{"num_hidden_layers": 12, "hidden_size": 256, "num_attention_heads": 2, "num_key_value_heads": 2, "head_dim": 128, "intermediate_size": 704, "vocab_size": 1024, "hidden_act": "swiglu", "norm": "rmsnorm", "norm_place": "pre", "norm_eps": 1e-05, "positions": "rope", "rope_theta": 10000.0, "rope_fraction": 0.5, "qk_norm": false, "attn_scale": 0.0884, "bias": "none", "tie_word_embeddings": false, "parallel_block": false, "init": "normal", "init_std_qkv": 0.0479, "init_std_o": 0.0, "init_std_up": 0.0479, "init_std_down": 0.0, "optimizer": "muon_variant", "learning_rate": 0.0225, "lr_mult_down": 1.5, "beta1": 0.9, "lr_head": 0.00789, "max_grad_norm": 1.0, "warmup_steps": 200, "schedule": "wsd", "decay_fraction": 1.0, "decay_shape": "linear", "final_lr_fraction": 0.0, "batch_tokens": 131072, "max_seq_len": 256, "doc_mask": true, "train_tokens": 488700000, "max_steps": 3729, "dataset": "wikipedia_en"}
MLP neurons of a small language model. Each row is named by its layer, matrix (gate and up: input weights; down: output weights) and neuron, and shows model dimensions 48-111. Each number is 128 + 32 x the weight over its row's rms, rounded and kept within 0 to 255. A neuron's up and down rows have the sign that makes its largest values positive.
Before each neuron's rows, "fires after" lists the tokens most often just before its 100 highest values on Wikipedia text that the model never trained on; "fires before" lists the tokens most often just after its 100 highest values on Wikipedia text that the model never trained on.

fires after: "N", "R", "n", "r", "er", "M"
fires before: "n", "ion", "-", "up ", "e", "ing "
L6.gate20 [ 75 125 159 173 117 127 114 160 153 151 103 178 105  82  37  91 110  92  68  92 203 120  70  96 211  58 155 135 106 160  99 111  95 150 121  94 132 129 100 125 159 106  80  68 160 138  65 171  84  80 156 127 152 164 115 159 132 141 194  94 143 127 145 132]
L6.up20 [ 52 185 144 155 124 143 152 142 121 150 148  87 177 135 134 150 104 123 129 160 175 112 105 164 139 103 122  92 117  92 142 107 120 164 152  81 143 119 154 165 180  77 119  67 153 135 135 127 134 159 148 166 115 108  59 132 120  57  91 188 135 124 175  78]
L6.down20 [148 157 109 127 139 139 165 175 157 108 104  82 145 133 153  89 108 114 126 159 114 175 167 123 128 116 169 127  74 169 182 130 175 161 125 106 127  56 170 128 141  99 117 137  84 157 115 130 147 125 105 154 120 204 135 169 142 113 140 129 164 113 165 129]

fires after: "st", "St", "ers", "n", "f", "ib"
fires before: "di", "al ", "-", "o", "e", "n"
L3.gate255 [122 100 139 193 149 150 150 119 169 103 158 162 128 146 140 110  80 140  95 141 170 102 153 213  41 117 131 120 126 141 116 133 122 136 123 169 151 152 159 155  93 119 140  91  66  93  79 114  86 150 119 130 175 122 133 151 106 148 114 133 118 180 154 140]
L3.up255 [ 81 167 156 138 117 175 133 106 143 137 105 178 110 128 207 120  99 131 156  91 156  87  87 178 112 118 115 119  98 100  88 136 156 150  79  72 168 159  74 174 154 130 144  99  87 157 140 139 126  91  74 150 157  90 144 179 143  81 114  99 155 111 180 102]
L3.down255 [161 176 154 128 127 130  71 144 113  94 124 156 126 111 134 150  84 119 160 162 114 123  70 121  99 137  85 143  71 184 124  94 178 140 125  78  95 157 114 177 152 113 152 153 133 114 121 152 102 124 138 133 114 127 191  70 176  83 153 132 111 105 146 117]

fires after: "or", "er", "d", "r", "ur", "an"
fires before: "in", "a", "an", "ul", "it", "an "
L5.gate267 [ 90 154 195  93 129  90 133  99  91 109 114  54 123 135 153 163 132 199 134 140  74 131 142 110 149 117  65  91 137 144 148 117 162 166 116 180 101  70 112 193 167 108 117 112 192 141 126 106 111 106 135 119 113 131  68 153 111 158 161  79 160 140 124 106]
L5.up267 [142 122 126  96 105 176 136 149 119 134 158 116 147 133 163 149  71  85  88 152 115 125  44  34 129 128 139 177 106  86 137 125 121 153 141 108 140 119 143 145 152  97 115 172  92  94 178 127 121 133 205 167  77 150  89 105 113  98 146  78 138  74 125 100]
L5.down267 [121 139  93 140 165  72 135 100 109 172  96 119 170 144 150 104  84 127 114 168 162  67 134 172 162 120  82 107 124 131 153 148 124  86  74 118 130 139 128 146 148  79 161 119 157 107 135 124 110 166  85  91 203 170  62  79 111 158 108 109 145  66 124 204]

fires after: "ev", "c", "ce", "h", "b", "t"
fires before: "ed ", "op", "ing ", "ion ", "sion", "it"
L7.gate579 [116 109 147 167 147 115 115 154 137 135 116 142 131 197 111 105 113 102 165 133  98 155 154 157 153 113 116 115 149 143 116 117 139 104 130 112 124 122  83 132 155 132 177  67 123 130 120  81 145 122  68  87  73 119 163 131 114 111 110 148 117 127  51 116]
L7.up579 [164 154 137 200 159 153 139  79 132 114  98 158 105 115 185 171  91  73 129 101 149 160 153 150 162 151  95 129 108 240 152 123 115 130  69 155 133 168 134  83 106 180 125 128  73 135  71 137  75 129 138 150 112 119  95  64  64 142 130 163 194 130 180  67]
L7.down579 [163 168 140 161 117  94 152 134  95 152 164 130 124 145 170 153 139  74 173 161  75 115 126 163 124 126 166 126 137 162 171 118 114 181 166 184  99  77 163 144 133  74 160  41 167 106 153 120 166 117 160 125  92 162 177 101 143 154 129 236 134  83 111  56]

fires after: "rec", "ec", "c", "198", "u"
fires before: "iv", "om", "–", ". ", ", ", "e "
L3.gate678 [135 142 109 132 176 154 130 173 146 140  98  88 174 101 120 132  78 179 120 108 126 131  80 135  85 154 145 150  93 151 111 123  91 156 127 155  94 156  71 122  94 126 207  98 140 158 100 130 116 130  92 149 148  72 175 155 166 174 136  88 139 199  87 159]
L3.up678 [101 142  97 178 136 128 112 133 193 135  92 123 126 195 135 130 131 152 147 107 198  93 189 133 130 160 110  79 121 174 190  70 134 114 144 135  88 134 135 188  91 169 141 103  84 138 148 136 168 102 152 127 140 172 139 169 169 126 104 111  73 142 148 109]
L3.down678 [135 156 193 134  93 158 121 140 138 135 137  65 113 142 159 121 117 210  83 141 151 170  94 186 128 131 177 107 143 145  92 105 145 122 152 165 185 158 124 164  98 162 121 206 139 155  67  83 167  68 103 161 151  96  66 130  94  93 130 145 110 124 132 144]

fires after: "en", "i", "be", "e", "in"
fires before: "e ", "n", " ", "g ", "c", "d "
L3.gate388 [111 108  97 125 156  64 155 142 164 164 131 142  92 124 126  85  80 162 122 118 172 131 135 119  94 144 152 115 101 155 161  85 108 122 158 131 153 123 144 128 110 196 128 108 129 130 113  83 164  89 130 116 126  88 137 159  88  88 153 154 157 139 139 130]
L3.up388 [129 103 134 169 100 146  99 147  99 173 151 124 128 141  97 159  79 143 111  84 178 116  94  69 103 161  90 132 102 114 139  84 167 100 159 140  95 113  98 149 137  84  90 119 128 139 144 132  86 141 108 146 115 103  64 171 120 140 153 135 148  82  79  72]
L3.down388 [108 128 106 183 129 113 128  81 132 117  98 137  95 190 128 126 134 131 103 132 165 130 111 102 107 252 143  88 111  90  93 178 167  73 124 121 160 183 151 101 104 166 149 128  61 124 160 100 113 155  93 131 140 178 129 157 121 128 142 132 106 112 112 130]

fires after: "wi", "i", "om", "v"
fires before: "in ", "'", "out ", ", ", "d"
L7.gate180 [ 86 162  75 113 106 136 106 158 105  69 129  92 122 126 115 140 121  42 162 110 213  86 128 122 105 102 171 171 101  70 100 170 146 112 122 108 173 145 148 192 179  94 129 131 193 123 175 122 155 123  93 144 129 106  81 158  86 114 135 127 109 155 126 195]
L7.up180 [138 150 149 169 114 117 137 145  79 166 137 149 137  30 153 115 141 168 145 155 128 144  88 178 148 121 133 149 139 105  71 129 105 127  95  98 151 111 156 168 155  92  66 180 148  98 154 102 144 155  47 126 181 106 125 117 159 127  82  86 173 172  82 196]
L7.down180 [184 149 179 153 129 129 208  94 133  97 127 181 169 138 155 178 107 142 142 156  86 138 162  55 123  65 114 169 171 142  96 134 144 117 116 126 156 119 117  82 122 140 115 116 104 122 109 106 110  63 144 121 141 132 198  72 157 120 126 123 120  97 111 112]

fires after: "f", "ag", "F", "m", "M"
fires before: "st ", "c", "d", "tiv", "e", "ts "
L4.gate538 [147  95 111 138 117 174 140 113  80 149 190 132  50 170 158 108 100 102  79 179 169 148 147 157 155  95 113 117 131  73 139 115 171 108 121 135 120 191 133 121 174  89 170 119 121  85 153 191  77 115 152 144 149 133 106 109 129 116 110 140 160 143 168 116]
L4.up538 [136 145 109 164 175 127 132  96 155 146 115 120 164 144 136 130 105 107 138 151 132 155 134 102 132 193 171 169 129  95 120 110 159  95 108 157 144 132 101 146 143  70 127 103 143 111 171 124  94 108  93 181 132 115 124 137 150  63  63 134 102  54 127 159]
L4.down538 [123 154 144 132  90 109 117 131  70 152 124 137  73 111 120 153 111  67 124 130 149 152 152 138 160 192  85  77 130 117 144 143 153 147 155 124  94 110 180 133 127 175 205  94  91 176 119 200 181 151 146 131 143 104 145 104 175 149 115  50  99 153 197 111]

fires after: "|", "."
fires before: "| ", "==", "- ", "== "
L7.gate4 [133 119 111 134 153 142 149  62 161 118 106 138 101 155 110 108  98 145 110  97 114 100 119 137 145  85 202  66 144 142 134 181 139  83 153 133 139 129 135  82  74 108 159 165 104 122  86 124 151  82 120 169 147 124 126 173 188 179 139 109 145 199 154 148]
L7.up4 [156 116 120 119 163  87 102 137 117 155  61  88 151 148 158 133 138 172 125 171 146 122 128 149 135 134 110 195 122 175 163 121 125 137 115 140  87  92 108 104 133  85 135  80  93 153 145 162 114 149 134 175 145 166 124 141 140 148 143 126 147 138 181 124]
L7.down4 [156 114 153 132 182 164 126  81 135  94  78 103 107  82 105  91 113 164 119 118  88 109 129  78 106  93  97 143 184 132 194 187 174 106 147 140  62  96 136 142 163 117 149 177  92 178 155 171 180  92 133 109 116 104 198 178  99 108 123 136 178 128 121 118]

fires after: "- ", "i", "or", "S", "in", "at"
fires before: "n", "n ", ")", "c", "ec", "en"
L7.gate618 [ 87 112 112 159 104 106 100 156 113 155 169  90 109 155  73 115  73 129 140 107 140 154 102 111 143 125 162 111 119 141 188  72 130 198  97 102 107  99 109  76  72 119  73 130 147 142 223 121  93 145 113 157 132 136 114 146  65 197  93 147 130 177 158  49]
L7.up618 [179 122 156  91 134 130  68 137 122  85 149 163  81 117 162 122 106 128  99  97 178 156  87 110 139 163 120 134 171 136 181 123  76 167 146 150  88  78 150 136 156 108 112 201  99 186 144 164 154  29 146 151 116 109 132 154 156  80 148 180 136  84 145  69]
L7.down618 [120 109 166 146 111 141 188 130 153 131 105 143  80 136 120  97 147 135 156 120 133 119 118 129 180 174 138 169  89  67 146 125 135 123 149 121  73 236 179  93 101 126  87 166 167 143 126 119 148 139 163 119 122 136 135  88  84 110 100 174  92  98 124 164]

fires after: "rec", "L", "dec", "re", "of ", "ec"
fires before: "iv", ". ", "on ", "on", "for"
L5.gate250 [130 137 132  83 154 139  94 137  95  98 120 137 127 102 138 112 142 177 122 140 114 129  93 112 164 132 152 132 108 164  87 114 137  50 123 139 213  84 167  73 107 118 153 134 181  87 147 164 159 141 120  96  81 128  73 122  94 136 145 200  97 128 113 116]
L5.up250 [112 147 109  77 193 125  76 133  83 152 224 148 171 117  97 161 101 124 162 172 161 125  96 171 127 106 156 132 144 150 106 125  76 155  98 120 152 102  77 173 111 106  71 161  91 110 112 118 136 138 106 217 106 111 142  99 135 117 122 105 141 155 154  88]
L5.down250 [205 178 115 140 172 110 100 166  91 115 175  76 145 136 148 142 173 202 165 162 106 100  95 148 158 144  81 121 137 165 143 116  73 112 116  42 188 134 119 190 128  95 144  89 152 116 134 106 153 151 133 165  65 145 153 121 168 125  82 159  86 145 167 104]

fires after: "o", "==", "Par", "| ", "== ", "H"
fires before: "| ", "ic", "aph", "ers", "y", "=="
L6.gate549 [142 192 153 152 160 141 170 127 102  67 108 144 159  60 142  92 148 120 104  93 121  86 119 136 135 126 122 184  97 154 158 131 147 159 144 145 140 130 122 137 131 138  90 157 143  92 186 116 118  49 118 122 167  96 130 117 166 162  95 190 171 143 204 121]
L6.up549 [125 127 114 117 152 148 120  79 155 180 129 130 154 108 131  82 113 141 116 120 114 132  82 107 118 150 125 184 185 141 113 174 132 122 108 113  86 182  82 154  78 137 111 134 115 138 121 122 111 165 183 136 107 152  60 116 106 128 122  73 149 125 171 124]
L6.down549 [126 110 123 199 174 134 122 101 126 114 143 143 160 127 157 109 131 107 144  99 165 112 132  79 149 159 102 165 136 113 195 152 175 162 157 131  97  67 123 167 130  68 115 123 159 164 175  66 116 133 113  75 124  97 122  68 165  76 126 121 195 118 113 155]

fires after: "rec", "ou", "in", "por", "u", "min"
fires before: "iv", ". ", "al ", "ly ", "u", "es "
L4.gate551 [ 51 122 110 121 173 151  76 149  95  47  75  42 209 151 200 122 133 135 159  83 178 104 102  70  89 128 127 152 143 143 156  92 109 121 126 189  90 154  94 111  85  90 131 130 137  97 147 111 160 111 133 106  63 101 135 140 104 111 166 101 157 102 125 122]
L4.up551 [ 77 114 108 143 156  81 134 121 139 118  87 110 185  91 202  73 106 240  76  97  87 103 141 143 118 120 143  76 146 133 205 100  91 128 108 113  93 137 127  99 139 172 167  98 103 129 113 121 213 137 193 108 188 100  87  97 119 127 102 145 122 120  97 173]
L4.down551 [ 97  87  93 116 113 142 118 147 107 158  87 133 117 132 190 128 126 139 143 153  91 125  92  23 165 116 155 201 126 141 147 104 153 104 131 137 172 147 115 101 131 116 100 163  68 125 105  90 130 144 129  78 126 152 172  76 157 135 149  82  77 183 103  93]